Weights of a small GPT-style language model, trained from scratch on English Wikipedia: 84.8M parameters.
MLP neurons of a small language model. Each row is named by its layer, matrix (down: output weights) and neuron, and shows model dimensions 16-111. Each number is 128 + 24 x the weight over its row's rms, rounded and kept within 0 to 255. A neuron's up and down rows have the sign that makes its largest values positive.
After each neuron's rows, "fires before" lists the tokens most often just after its 100 highest values on Wikipedia text that the model never trained on.

L10.down1489 [141 127 151 134 114 143 131 135 108 122 126  88 118 178 133 178 121 126 107 153  95 190 127 110 106 154 119  93 104  88 116 128 101 105 118  78 141  94 163 118 157 122 119 119 149  89 147  98  80 102  95 185 105  88 141 132 137 139 120  96 134 149 145 158 123 157 113 162 143 131 172 135 136 136 128 145  98 141  78 107 127 112  98 119 108 120 133  92 123  92 106 153 118 125 123 164]
fires before: " of", ",", "."

L12.down1223 [129  90 156 126 134 126 134 113 140 105 108 117 119 163  87 121 165 137 135 145 147 149 140 122 189 118  92 113 157 126 110 148 118 132 128 111 110  95 142 141 149 165 155 144 132 105 128  96 136 152 170 152 118 143 136  96  90 141 134 120 172  92  70 166  72 150 117 153 158 134 175 114 131 161 122 167 137 170 108 127 145  66 146 108 186 119 112 103  99 133 109 157 147 144 115  86]
fires before: "0", ","

L10.down914 [147  93 164 129 122 103 120  75 125 139 138 105 134 153 139 131 138 119 124 102 113 124 118 107  73 135  92 103 114  92 118 125 136 116 157 100 134   0 102 133 105 158 139 145 125 144  95  80 152 178 183 158 137 133 146 124 124 140 140 127 100 127 144 136 183 142 106 116 148 100 135 177  75 127 133 104 177  84 167 135 110 143 128 108 147 155 169 120 150 149 139 120 135 158 173 109]
fires before: "20", ":", "–"

L10.down1019 [138 156 137 112 121 128 114 143 123 118 122 138 119 132 154 123 110 152 121 124 123 194 147 146 117 146  94 167 126 136 145 119 140 111 109 154 131 107 124 121 145 140 115 116 131 141 125 117 121 162  97 126 157 174  93 127 130 100 130 138 107 177 133 119 118 144 124 118 136 106 131 101 147 127 130  94 145 195 113 132 164  87  85 119 122 124 134  87 131  99  92 117 125 128 108 122]
fires before: ",", ".", ".\n\n", " and", " as"

L4.down934 [121 164 161 129 125 115 104  88 123 102 160 102 144 138  92 129 137  96  85 121 129 147 151 143 135 146 112 120 137 121 127 135 130 113 114 151 130 106  96 126 134 104 121 131 139 160 168 122 127 127 136  99  70 158 126  77 171 125 140 136 116 119 138 142 141 143  81 162 142 158  87 147 149 122 135  93 157 137 114 111 153 114 118 108 129 170 137 173 134  99 128  96 127 162 105 147]
fires before: " ", " +"

L12.down1021 [122 125 167 117 132 123 133 111 100 125 149  85 146 144 127 119 160 136 122 114 181 152 114 111 140 101 103 111 128 135 130 122 122 137 159 152 109  92  85 143  93 128 148 158 102 143 136 133 148 135 104 106 155 152 145 121 136 132 100 158 157 150  67 154 142 110 126 133 123 159  81 129 130 138 111 113 136  96 156 110  92  90 135  98 130 131 126 135 105 105 117  98 113 129 134 115]
fires before: " ", " —", " D"

L12.down630 [106 141 168 115 118 152 132 130 106 124 139 131 148  88 131 161 117 117 120 103  94  81 156 133 127 119 145 129  88 136 114 115 124 130 140 153 130  42 119 124 103 151 154 135 146 141 143 150  88 123 167  73 130 132 109  92  74 164 112 130 119 112 130  95 150 132 105  96 120 113  85 121 132 101 121 111 165 118 100 108 135 109 144  79 128 135 137 122 107 105 112  94 117 128 169 106]
fires before: " ", "–", " –", " since"

L10.down1034 [161 134 152 133 115 105 138 148  89  88 123 119 152 125 144 123 155  99 132 120 180 115 178 101 143 117 163 105 129  84 140  58 104 110 144 131 102   6 123 122 108 136 126 103 141 125  83 110 104  65 132 149 119  95 109 153  60 116 127 107 107  90 160 142 145  99 102 127 105 141  98 136 154 123 113 128 163 159 122 148 122 172 106  95 159 159 146 119  98 135 129 122 134 131 116 154]
fires before: " ", " |", " |\n", " —", "\n"

L10.down743 [136 124 152 154 135  80 141 131 143 125 130 107 112 138  76 135  87 117 100 176 151 103 154 186 106 120 135 120 120 148 150 141 124 125 105 154 110  88 158 121 143  90 124 134 116 113  91  99 128 113 117 118  93 122 113 133 154  74 159 105 112 144 134 102 172 120 151 132 101 134 117 112 148 118  80 114  84 138 120 105 149  89 148  93  89 162 118  91 159 102 148 144 143 142 145 125]
fires before: " |", " of", " "

L4.down1328 [ 92 150 155 157 158 143 120 136  96 144 128 106 144 140 149  94  54  94 142  98 126 136 101 130 159 122 121 133 134 115 103 113  88 137 129 107 127 101 136 155 102 120 105 113 126  99 125 127 106 198 122 144 121 129 127 139 110 144  81 122 122 167 145 105 151 149  86 130 131 104 129 148 113 134 117 151 136 104 125 147 140  87 139 151 119 114 135 130  85 149 147 164 128 123 137 114]
fires before: " "

L12.down1444 [132 130 151 104 153 162 130 154 102 117 158 117 122 147 173 138 112 106  70  92 190 144  83 127  87 141 155 106 141 128 103 159 121 136 141 142 107  42 110 125 138 110 132 147 128 100 191 107 142 150 130 139  96 119 128 104 150 135 139 136  95 105  80 106 175 125 148 162 117 126 138 171 154 101 114 100 139 122 110 137 140 123 117 146 159 127 170 153 124 122  99  79 141 141 132 129]
fires before: " ", " July", " March"

L10.down1310 [142 145  99 158  90 124 116  85 148 151 163 132  86 130  94 133  73  81 136 115  98 147 125 126 109 132 113  98 133 132 172 124  69 138 164 135  99 134 146 128 110 134 117 112 111  99 181 102 157 172 159 159  97 111 114 145 142 166 104 153 166 131 102 135 121 105  95 154 162  84 137 163 124  87 156 114 137 124  90 145 100 113 128 141 108 158 103 113 115 144 128 100 123  99  94 131]
fires before: " ", " since", " million"

L10.down210 [155 118 188 160 130 103 132 167 121 136 133 146 156 118 144 117 124 138 116 190 129 167 146 135 162 128 119  70 119 129  85 131  91 128 137  89 123 108 128 177 152 150 127 117 120 147  71  93 117 106 142 105 144 109 157 125 123 160 118 119 109 155 105 102 154 109 150 109 121  94 147 149 104 176 162 133 128 140 156 183 139 143 114 147 144 136 136 136 123 132 118 157 164 121 121 113]
fires before: " |", " ", "1"

L10.down739 [127 118 146 147 104  97 129 115  70  93  62  81 144 138 121 121  98 152 146 176 140 147 139 134 139 135 122 119 169 145 124 140 167 110 149  94 122 133 143 122 107 115 127 144 147  98 104 103 109 110 157 147  97  76 158 113 125 175 136 128  65 130 133 144 129 177 121 108 111 160 140 177 130 135 105 157 133 157 135 134 152 142 117 126 131 170 157 183 134 130 142 119 125 116 126 130]
fires before: " ", "20", ","

L4.down1 [111 133  91 139 131 116 126 137 102 125 141 141  95 155 115 124 136  95 151 151 123 112 182  90 127 147 120 111 102 124 126 103  87 150 154  82  88 105 105 138 113  89 169 143 100 110 146 132 151 102 112 133  87 152  87 128 129 136  94 121 128 106 108 139  97 161 132 117  87 158 196 141  86 140 117 167 146 146 125  82 150 113 115 166 145 155 117 161 148 117 107 133 141 152 103  98]
fires before: " |", ";", ".", "R", " |\n", ","

L12.down1410 [154 136 169 104 119 159 136 124 112  96 148  97 150 160 118 134 129  89 123 133 159 165 142 138 114 107  78 111 141 117 120 144 152 131 147 135 176  42  98 130 146 152  95 145 142 120 132 121 137 105 143  89 141 141 155 133 121 154 173 111 107 131 102 114 119 135  93 135 130  80 138 156 122 160 144  99 132 114 129 122  97 123 119  98  99 110  94 125 158 122 135 143 132 114  87 167]
fires before: ":"

L10.down799 [143 169 149 113 149 143 115 147  83 126 144 133 157 119 145 101 116 144  95 134 117 112 116 144  93 187 121 145  85 122  93 112 167 120 144 101 136  41 121 103  85 145 164  96 151 128 148 141 114  79 117 139 112 176 138 154 169 139 142 111  91 139 154 131 134 124  86 135 115 146 159 152 140  80 119 159 110 143 104 138  90 141 147 112 141 130 104 186 123 127 103 131 142 154 152 162]
fires before: " ", " Total", " Sport", " |\n", "|", " the"

L4.down591 [161  80 138 151 161 145 164 125 138 165 107 118  92 123 137 139 105 160 141 138 120 112 157 116 123 130 125  71 140 109 144  91 154 113 144 124 128 140 150 137 122 139 117 175 169 139 152 159 117 116 150 148 124 164 132 161 155 129  98 157 140 167 128 120 162 173 155 121 155 126  97 148  98 163 124 161 135 150 123 113 154  90 100 118 113 165 197 173 146 141 107 102 142 131 117  86]
fires before: " the", " a", " "

L12.down1209 [ 89 174 123  95 117 146 116 147 138 136 116 116 144 161 154 105 124 156 155 123 149 123 101 121 135 132 114  94 141 103 130 139 156 137 132  91 114   0 112 141 137 140 111 154  66 125 134 100 141 116 132 177  92 137 119  71 146 105 136 141 113 119 122 151 179 114 133 137 144 101 133 132 110 111 140 132 143 109 114 107 127 117 160 149 160 136 135 114 134 112 114 106 106 146 172 166]
fires before: "19", "20", "18", "0"

L12.down640 [104 129 171 132 142 119  80 129 148 111 104 123 151 142 153  90 143 136 145 107 153 132 138 186  86 152 119 124 117 138 136 149 143 116 143 112  99  83 138 107 122 120 139  75 118  78 114 161  99 173 147 111 160 114 125 104 132 110 117 157 148 151  99 138  98 154 121 126 154 143 154 119 153 140 135 126 102 129 122 131 110 113 145 138 137 171 158 167 145 125 125 179 133 118 123  88]
fires before: "0", "4", "7", "3", "6"

L4.down729 [110 118 142  85 154 103 158  91  88 171  92 127  86 114 107 112  98  96 109 110 117  91 157 143 157 118 161 142 153 127  62 153 154  86 119 111 160 182 147 102 109 136 104 130 135 127 142 132 119 106 123 147 135 116 127 113 145 153 117 151 101 113 131 122 122 150 132  70  85 108 123 157 110 122 150 127 102 147 125 131 164 144  88 118 153 131 108 106 129 144 120 147 129 163 106 112]
fires before: " in", " with", " at", ".", " as", ","

L12.down678 [ 99 125 121 133 100 126 142 112 134 163 138 159 115 140 143 114 106 167 122  71 163 169 157 124 144 152 148 151 147  95 104 137  71  98 119 126 141 131 167 104  96 134 122 114 112 135  72 126 117 147 152 137 105 162 136 157 101 152 130 162 142 112 131 147 173 192 125 124 138  84 114 131 127 116 113 112 154 108 118  99 115 118 109 114 128 179  78 118 107 133 175 150 125 153  91 124]
fires before: "19", "20", "18", " ", "17"

L12.down606 [ 87 120  73  96 165 164 107 117 116 118 164 169 124 116 148 133 131 178 135 126  98 118 126 117 120 128 100 128  85 119 123 126 150 117 120 107 109 145 129 141 136 120  83 150 172 114 152 100  88 128  79 147 135 134 135 156  82 152 126  88 146 147 121 120 176 193  74 162  92 113 122 133 152 109  94 103 130 140 107 138 133 140 116 130  96 176 103 145 101 107 100 111 135 137 118 122]
fires before: " ", ",", "20", "19"

L10.down1165 [128 118 114 166 197 124 136 122 143 107  76 125 140 110 115 113 149 114 137  95 144 154 133 138 188  72 126 159 138 120 147 127 158 138 142  99 127  53 152 152  65 130 117 103  96 153 140  83  90 118  93 140 126 147 150  79 137 103 154 126 128 112 127 159  94 102 124 119 176 108 147 113 112  92 167 144 134 161 124  91 133 120 138 140 117 110 109 131  83  87 169 149 178 140  98  97]
fires before: ",", ".", ".\n\n", " and"

L10.down672 [ 83 139 142 101 150 174 141 135 116 136 137 105 112 112 143 130 126 119 106 159 111  98 102 111 135 115 120 112 131 104 115 141  74 172 105  86 140  91 163 122 106 179 131 108 166 117 146 115 128 152 114 131 138 120 156 122 159 112 144 113 127  90 115 162 145 177 110 110 183 141 124 139 136 132 116 153 124  94 139 148 116 118 133 148 132 180 111 149 105  57 140  95 109  95 139 115]
fires before: " ", " +"

L10.down1030 [132 117 125 149  82  97 109 109 112 161 101 168 137  94 112 131 104 127  99 117 143 165  62 166 131 120 125 148 103 133 122 144 132 143 158 122 175  21 125 103 132 152  81  86 155 143 114  89 122 151 117 135 139 146 103  82 112 157 139 101  86 125 119 125 140  76 162 160 124 109  91 133 119 137 117 120 130 134 118 122 104 112 116 117 159 114 141 113 126 120 121 163 135 136 164  75]
fires before: " to", ",", ".", " |", " and"

L10.down166 [ 86 112 136 118 110 103 130 107 137 123 107 109 125  97  98 126 126 136 120  98 100  94 138 131 140 115 104 157 161 143  98 139  70 135 142 124 149   0 132 167 103 109  81 112  65 117 179 171 128 136 120 161 121 180 122 126 123 115 144  88 105 137  87  87 115 129 110 140 138 156 116 156 131 128 171 141 145 139 135 196 152  86 127 109 111 129  89 107 150 133 141 157 155 116 166  96]
fires before: "0", "7", "1", "4", "8", "5"

L10.down1414 [146 118 150 132 118 123 115  82 124 129 108 141 145 144  91 147 156 112 122 117 110 157 143  93 136 130 157 102 178 111 184 169 105 132 106 125 122 108 146 128 133 124 110 146 104 124 152 115 130 132 123 168 137 143 117  98 130 154  77 102 118 132 130 145 134 151 119 130 123 122 123 152 116 117 145  92  96 142 159  98 135 106 159 101 143 110 110 112 123 132 151 108 127 110 135 131]
fires before: " of", " on", " for", " to"